Weights of a small transformer language model: 12 heads of 64, RMSNorm before each block.
MLP neurons of a small language model. Each row is named by its layer, matrix (up: input weights; down: output weights) and neuron, and shows model dimensions 272-367. Each number is 500 + 40 x the weight over its row's rms, rounded and kept within 0 to 999. Numbers have three digits each.
After each neuron's rows, "raises" lists the tokens whose logits its output raises most directly, leaving later layers aside; "fires on" lists the tokens most often at its 100 highest values on Wikipedia text that the model never trained on.

L12.up2990:469563517568466570497486566549491504572424516444509516523530451610546502520538489453572454508468507533581496408515453511515502468467447453506487533551588480453484492557490549469597483478549472492493470497491504472532461498566509539516499463505498433551478511519500412496547470517435532471
L12.down2990:488549514540485473475466534512512505468447451455533617497520563559534562521503455502421526510482484510474509517544528546488508522497443473470462520525489468460505544575548608398530476493581480521542458496526361543539480482481488519507473454490444520501381546463500504417539510552523514494
raises: "tt", "ge", "ny", "ction", "rt"
fires on: "A", "-A", " a", " A", ".A"

L12.up3044:444455603546464455488525493450452515454534506512488466549539502508462551437463469567502476529519510523549414523516524494506487528530478511486497485486499536497485483456502457433503500401544494576515528573505474570498536510507530428552516482522504557514510449502547477469431546568470483445
L12.down3044:488514447482507474545492457575475542528494498519544548529447551530526459524477539445493500446474525400543561476561448493461440472466444508464538516498493541469478457473499453425562510515461496540508488489497447514536439530456376480523548443464471443585464447431561521483551494538521467523
raises: " of", " Of", "-of", "|", " they"
fires on: " |\n", ")\n"

L12.up2999:476485548480520533586565478481505472471478499423517504502542498481535520537526453543452573511489496447498484487531539433515488486528551514529389467471457520581512534560470492515530481485423442536523547572546519470505492508524559535465501460484575575515500489474485480418498500550475489464
L12.down2999:460449456516507503534499502435539528376453508408470456479505426527494443457490441466495573539539526494512440505501498460524545506464511481501478527512493492524535436431541452445531453529495476522523442499520494447469420488543540544511514472473528457522404447510463438519573467553474493517
raises: "ional", "nal", "ions", "0", "ural"
fires on: " ", " |", " convent"

L12.up1570:513420494558482471483506501503572503503533552498534504537495485490501522572495580566454452496523525506521520522471571464514491510549442498535540610507539538538550514435523527504496432490502497453511499506514512528530447503523450537576493438477489561510447499522494473496533467520501573508
L12.down1570:500523532537524438450488549504501508587461435502560503464449475442577469477447476531522518497532550475523492547485479433527495486520457568520418436551492507445484568515499553498492500442520492537482482475558609525488547454458574570528536432483558533464423577511480503502503543501440545485
raises: "ology", " Most", "olog", "ological", "ologies"
fires on: " the", " The", " Grand", "|"

L12.up17:492515529568521504559520506510471556511466473433519532491480476508471457484507506482519484517487423596488478543441443461521463468497474466449428522448467477571526508481526466478427458504477483556484458617513527515473490499561500499435465435441523500496489465428448519493514478500543498569
L12.down17:441508459475474505517545492451480446482507589537514515517429524478447523481488553584525517497500472455492538539484494455506439503534490486495468498520514484532479553519472494528492461552487479448526426535490406474500490534495497538475572471489477572463591523441507520523501477513446447478
raises: "arg", "ace", "ak", "oan", "ik"
fires on: " l", " L", " b", " B", " liqu"

L12.up128:522481505604523509557477555427449526519507547497521473529490534505518470518504468486505490471552442496463513543497522505552545494454466468498410441505520518493551542499521473524514494504474515445417508564498550445483494533530571444541501531554472500530483511509453451449503534491505490541
L12.down128:542557535519534510539514436495493491489547465495519468533437461438541489495508504510490498474528544485489535497479518483504523483508487558475478481483572570442463499485525445450598511491525501551489522481542517475458450466519539457438469518490548454431557425540465519522560458483402535610
raises: "ny", "all", "den", "ash", "alt"
fires on: " S", "s", "ov", " Z", "S"

L12.up193:367514491487434553502498411524554470505465546542441409491509500520456523529520480542394529469544526433456529520456481459498580509422465475374526512517487506479533485488519483415481478503524465456484491560477496515537406480486511477467488536484477512529533524454482491527529582517512519417
L12.down193:438458446515513509517550515485477502451500518485479501453490466543468457511506556487444493577432382495433532519518444505561528546505505496526485468514442514550486518411581445553507440457493525487565532495529443546494410538549509433531546496488486508502510488490490532489524533534519476513
raises: "ze", "ures", "ë", "elle", "rans"
fires on: " ", " conf", "0", "ab", "9"

L12.up911:495504469507521490479472471502484490514510492512535499506496453548543442475491502577631488543532488529561539478452506466519457451465514475464503447548605566498558502512492499475496475511501549530479449467499500484549530545508533505468491485484532444423459494548520500546545472478499510506
L12.down911:459539511505470523510542460486530454519482549505494473494532494492539502456455451512483498566484564561493516473509538514472541467433490490516458502558488486536497551529472579535454508500547493512533503561576503513520474450492533517495510493420516426552407588447444519474508509510540574434
raises: " mid", " times", " days", " tw", "th"
fires on: "1", " ", " the"

L12.up2557:436481570510523480485495480526492515469550487433413531393402515505536501469506385522517470496510505592460535495493505504492489514445470513501489540518438467516574578554422518484446525460599485360462509551553496508559495501527513578465532396457524472475482449479516529487485469453477554523
L12.down2557:457545466511539458519496518549542580491552506499503524484454491453453487545573433441505546576520432516499439459503517530534543507539492487522487458488466481526461460566466598590452483448496497429441543506492508528520552517528496480524498503466462506506531512548501520503511492478483506523
raises: " whom", "rom", "t", " course", " which"
fires on: " of", "P", " to"

L12.up2024:568518512522548503499479627493460490530464482497505501469477487443456553502463539499484527557480532485513509538497523501492533495561547546526474461487544551480538531459486504503464465488566449512505484469556488545529527517469503513514477488486544535498540483512530505444521478503568530524
L12.down2024:532513512486559523515511524598436524569538514542524441486521475463458427465476501525441565415451502504458490525432502484534515407552511519559503438536498447589513447516531557490484432478483509478506574504567459533536528549434465523449516454497491450408347527505511548432491528519511535510
raises: "″W", "″N", ".", " than", "ouri"
fires on: "2", "′", ":", "3"

L12.up252:614516548481563532538495532479562430508456600525455540496551495514539486522490521466475469577575490541479479491554443519498555500445428468585557491492467582531554532485515460448490443481521537467477530525518520497456463459557416507447455510497516466520503495518515470536441471449447484524
L12.down252:510526490499556480479448455499496457476470532495519478479603462494442486539551452532523481485475499477480481584564510472497481505419503493466546496521449520496527456500501503557497463447466478508522535510479495556439463478481466599495516556451534474526515497490541578540469476488486516493
raises: "re", "ator", "ers", "ators", "ale"
fires on: "ul", "or", " Cor", "ur", " cor", " Mor"

L12.up3034:441482446565517526477499451497527532515494560495442529532450464497579477587512486507519520577489532492436524539473537524572432481556457486501523466542528514526447484479497488475542461468479620586512440556522458462470494429498515485508463475493506464516443504544500438448509459469505556492
L12.down3034:461515418521509516496508529556504458508537475470470453527503499475548495556538445511515498507459514456494517529446497544541468556493490474448438461529448511466417470461502543464497506463492510452590407495470467548503501458481537545503547512504496498498492478535592519488507464482514563412
raises: "ille", "ision", "ale", "ox", "ogue"
fires on: "V", "ov", " V", "v", " v", "enn"

L12.up2984:511504545430511520524463465505531419486511548537464508449579496424456508609442447524570478491447466393501556525451513455513479555494559516583500527446538503478487506459533426483513505474416442509512483486418372470522447495468505539470490480505553514509522515551472474492488513575519512500
L12.down2984:450533531525483484545485517498522480494547477488482536495512523473520536513495496533429558517458461528437497575437498467542486458507543514501485479450472518480525507449585488519486528497459510490490473495447527439479545416482576515553486495514461556470670523532521508569494513544523481499
raises: "gy", "gu", "é", "ged", " Turkish"
fires on: " c", " N", " C", " s", "c", " b"

L12.up1005:475494519378554525512529429511601519525401559480533517490533461532568472470504440527589491517555554516501504518543544502536571474429535488547491551539499489512513529500469494469530508608505490484507527546524500573494447500540453572470545447514471499457431495482503558458511423549515542531
L12.down1005:511508503439523514472517472459437504444462487631549463504596510477443521536546472423537474506545570465530584558511462488542545467418481413546587523521481464441464470470470533506511479466507453485523457538491555541537539441498464559576577490488507489494425582485514503540530498522462514486
raises: " rest", " remain", " remaining", " el", " other"
fires on: " the", " The", " D"